MLP neurons of a small language model. Each row is named by its layer, matrix (up: input weights) and neuron, and shows model dimensions 0-95. Each number is 500 + 50 x the weight over its row's rms, rounded and kept within 0 to 999. Numbers have three digits each.
A block is one neuron, or neurons of one layer that tend to fire together. Before each block is what it responds to, as a language model described it from the Wikipedia text at the highest values.

Description: List coordinators before next item. Conjunctions and commas (and, or, ",") that join items in a noun list, firing before the next item, e.g. "buildings, neighbourhoods, roads", "artists and musicians", "boxes or".
L7.up266:469489475511506482557482468406434486549534519485510499500521456497395445432521456439559533463448461384456521514398542483551444500468501527472465463591516520496573525515469491377477486448624505492530490512497481437477463527493425443517474582456501621511538518458460437535483517481492518432
L7.up872:439564401520490461413539522538416452446586482500437521430509530513502532414456450490554426487497554513494563445586497375552494491483513492497545506547558581454495557477553560489448502552468567491527443513413495545549482492517430476536513418557558555525481493437466552500480507409494448499
L7.up1571:557558542559473533481426436531524393544558463492489601494454537553500566482461443415564455547599474419472547516528469405508484525535491527526514549464514512512467609478514493524375455541525440441527427463415423529486504559542461493492498471596543410466534489517437585549581460511496456370
L7.up2265:515450522541567454487459579475444547516530394456516554454476505480475540442441421531523422502487554409548509536490530503528502473550549452596526497512540487573537486474494478507479495572490536491544557396451374503483433461487540578465487437510491555551479464515434450524494579524496479511

Description: Before abstract head nouns. Connectors (of, and) and abstract adjectives (civic, political, intellectual) right before an abstract noun, as in freedom of expression, civic responsibility.
L8.up141:491517518574507526571482474577485416578558510574571576430473573551536542438512453511538438518417521475510547505502551448419515513536548513514481556401535542562524514475571466449579497506546579526448505428475527535489497463466490488493496552462539564523561478586466562462479566472540482492
L8.up736:465500471533510429541476487492415492434497461490433561494481476496547603444544477475572461469509420435498451432481534433559482508525502488479481531470481459484582416519541487502562502519458546554525559520486455454450604325454416491442463429590418499516602561484515468522484546501449470505

Description: Partitive/relational "of". The word "of" after a collective, quantity or place noun, linking it to what follows, as in "a series of", "group of", "village of"; occasionally the noun itself ("Town", "body").
L4.up565:553547488600558448392504503504451461422485471566502570466521541497428538556448481544585404486567439470450456422435544505619524482479490475554428503561575545483564506544587522502477527448468548583478541472489525497415495551488551486486583387502553505527490484516617544479492469461478389439
L4.up595:554503459539527555574455506556493428513535497559435492453460491552578530552465510466478515504521427465452550360542549438500478567520467559536508595411543567458443475535444445527460574565510571458554477584433518554396502495491457499506472508535458490556483478507494463456497468489525390442
L4.up623:431482514483486478633467527482551540494494577607515511470482565474519514489485527490490445586444524550521431482445506564478540483532456478368451579540574482469445472484504461445462518511482532505439455453525378480480474525502541543510532482477415440514540498528566415505538459476397518568
L4.up758:545591436498485549499566455499502502452499596480297523518533477533503376490520479501490462508490538485488480462453517520499491448461426462543385497497531467540450569538549539464538464524454450506453457533487561547463502492539537453516543451526554499521486475381494452599492479601500500456
L4.up963:517566551494547402529440523561499468568487437467496545449457543463442550493508484446512514469509497508463561458483418462523472511479524522416521602522567578518523592516441496553416480391449581395504566471485490508542410570558512495532538565459488521518537514448552510522482563501466469465
L4.up1482:585498473527506488445572481490535494510532581520502471457556558487497493467545515515589475523475457572458466535496382550424484433418542512545560396533662493513435556455516571489513431512522522610515530502594558537509552479534454561540506385560484506437477615448514474553489543484392524441
L4.up2229:465501495585535424548516501457499585482572537406521421422513554520485503493433464516461581468555433540546559473517585530505552455429534554453476495553529513422496520513507518451528500555525544527488561496496489424497552501532621481516518446453572524443505523477550456494408559565549531547
L4.up2253:504464517420620490538465480577423461443538464489499526539406538457516462478581507530545574567525424492389466535560471506536607481517536443492498530482545511489497551505496614544525485367485486658417496495507541484514474550458443469534487455542519532552449451551433505547600516548519538557

Description: Pre-noun possessives and modifiers. Possessive pronouns, articles, "of" and adjectives like first just before an expected noun in biographies, e.g. "made his first appearance", "began his duties", "expressed their hope".
L7.up559:405421474547460486520511470507493534480468575501468545478480613507516526447405463443537585517505507458638463450436532473566483430443565489454514533527555510468529439502515492510563527581537568537494446570463496560519543479511424403506563420533481488489541552463450503513476491524457567536
L7.up766:548489508502453374487496493616516532494452550482411509450497352569376529513521451510412527514552469503508519488471533489598522488518565514482519567426493444580526402494555491499537599451515531468430481530570525500429478409505462492396508401443447486527459555493535487525372465468443493465
L7.up1081:500410493577422584497501514512503499482545496463485460612496469532456427532495595527404625465474453466514452576525442487572493480445554536484493536506480412449465462481403419418506484468531519518594552520483562582505444521544413512381477495388564614476520492459451524521462460525532514515
L7.up1531:495552494413486472534568515483406468531459578535433521539474605483476524502479466573519429593476499577507578532523593607576484585565549464526541473515408522427576440454492497481475520387533499508503437509472530540364525621555500427435478471500341579455482486436512507448518512564481444516

Description: Coordinators between descriptors. Fires on "and" or a comma joining paired or listed adjectives, mostly in reviews and descriptions (unpredictable and intense, destructive, and cruel); weaker on other mid-phrase words.
L8.up830:469618502612543564484504563528507479512521440503549562438393431413533484494528471455522526435594476514451595574397441462519509524541449496462554519463604525502532471477451443409510506498553533439589427594559422493548598499557447533535525440521398505566414534440493497502585548505561490497
L8.up1681:529510517511514452495557561559499485552538453443518549511520535538465577532529503498533437485530592468414509491444418483554418609583454496462485590472610487469480519421485498516448499522497565471628411502437491467490552400548541470517578523567521492564567535526476596523528552456425531441

Description: Linking words before nouns. Connectives like and, of, as, or, by placed between noun phrases, often titles, roles or lists (vice president and deputy, command of Admiral); also table pipes.
L4.up249:494519430556532548507506449559626517559470505449577441466543539596498530427405545506545576506527490488588427537497595494454518461568494450596523583597454620476552481596501486465499430538566528583581467460462514548444494468521485549446477480493517527502417498430479442510499520484464477515
L4.up458:543549461422502442516451477440473487518512565445458542493510556495580497533404545476537441510620550440476535539545560491640420499489474527576434437403497563603512486565388564420508486533444526513497484476482515396429537621565497515468488447431567702519498516457452526481570569558497483465
L4.up811:542480495544486498433430489529540540519554469445417399535551552438479507519513497440484508491469476440485530580519472544486535557485544416601479463606518469527511488540497488555573528524613490556453490460503446478488473511411544508478487500532430440562474438561511486433608532458453511501
L4.up1477:543332535543588463471423437461515604483581465408418604498490548486554460520541523575483465485618455451490455462397480418569545545528496470564513579425534550503477519498472427473454490559572453474452463400472516387513542459528551506447480469526513583540522538508492546469484515505541570540
L4.up1506:505489486422497535532470520612523473493458466398514550569410470525557495476484437549630443499540473348490497500537469518562517502516547520479507552511503563564590412526579523511551560525482448561423445509507488472514570503498474457601460483472528484471537516562506475461483428476514563460
L4.up1774:481529503543565444410552398516446556512586479437603524417435466581564509578536468505518557382525528410483550511481463548544467490566511484566511428430540475503597447556459581563438495609473496553532544512520438439462442486436535484543445534484513555597516474424500486494462556520508427468
L4.up1886:480379493443523419525509502480464529528583515466555516450530528575454477474533516466413426535594472462511504499419410563510480529482607387492523516574543585581503353490542492460508437423539459456501428494515518437536532567505497464510521472427442500492442528504415494557550513528504442557
L4.up1976:521529367509558452550501557546533547457515543469577527537423470554440537443518382618488482507484545403518460603382492467532602506489543488582451400419508509523425506542425493618507481510453492619533551442474460532435491519502498440541473550500420483484493481514460469428500542496513560549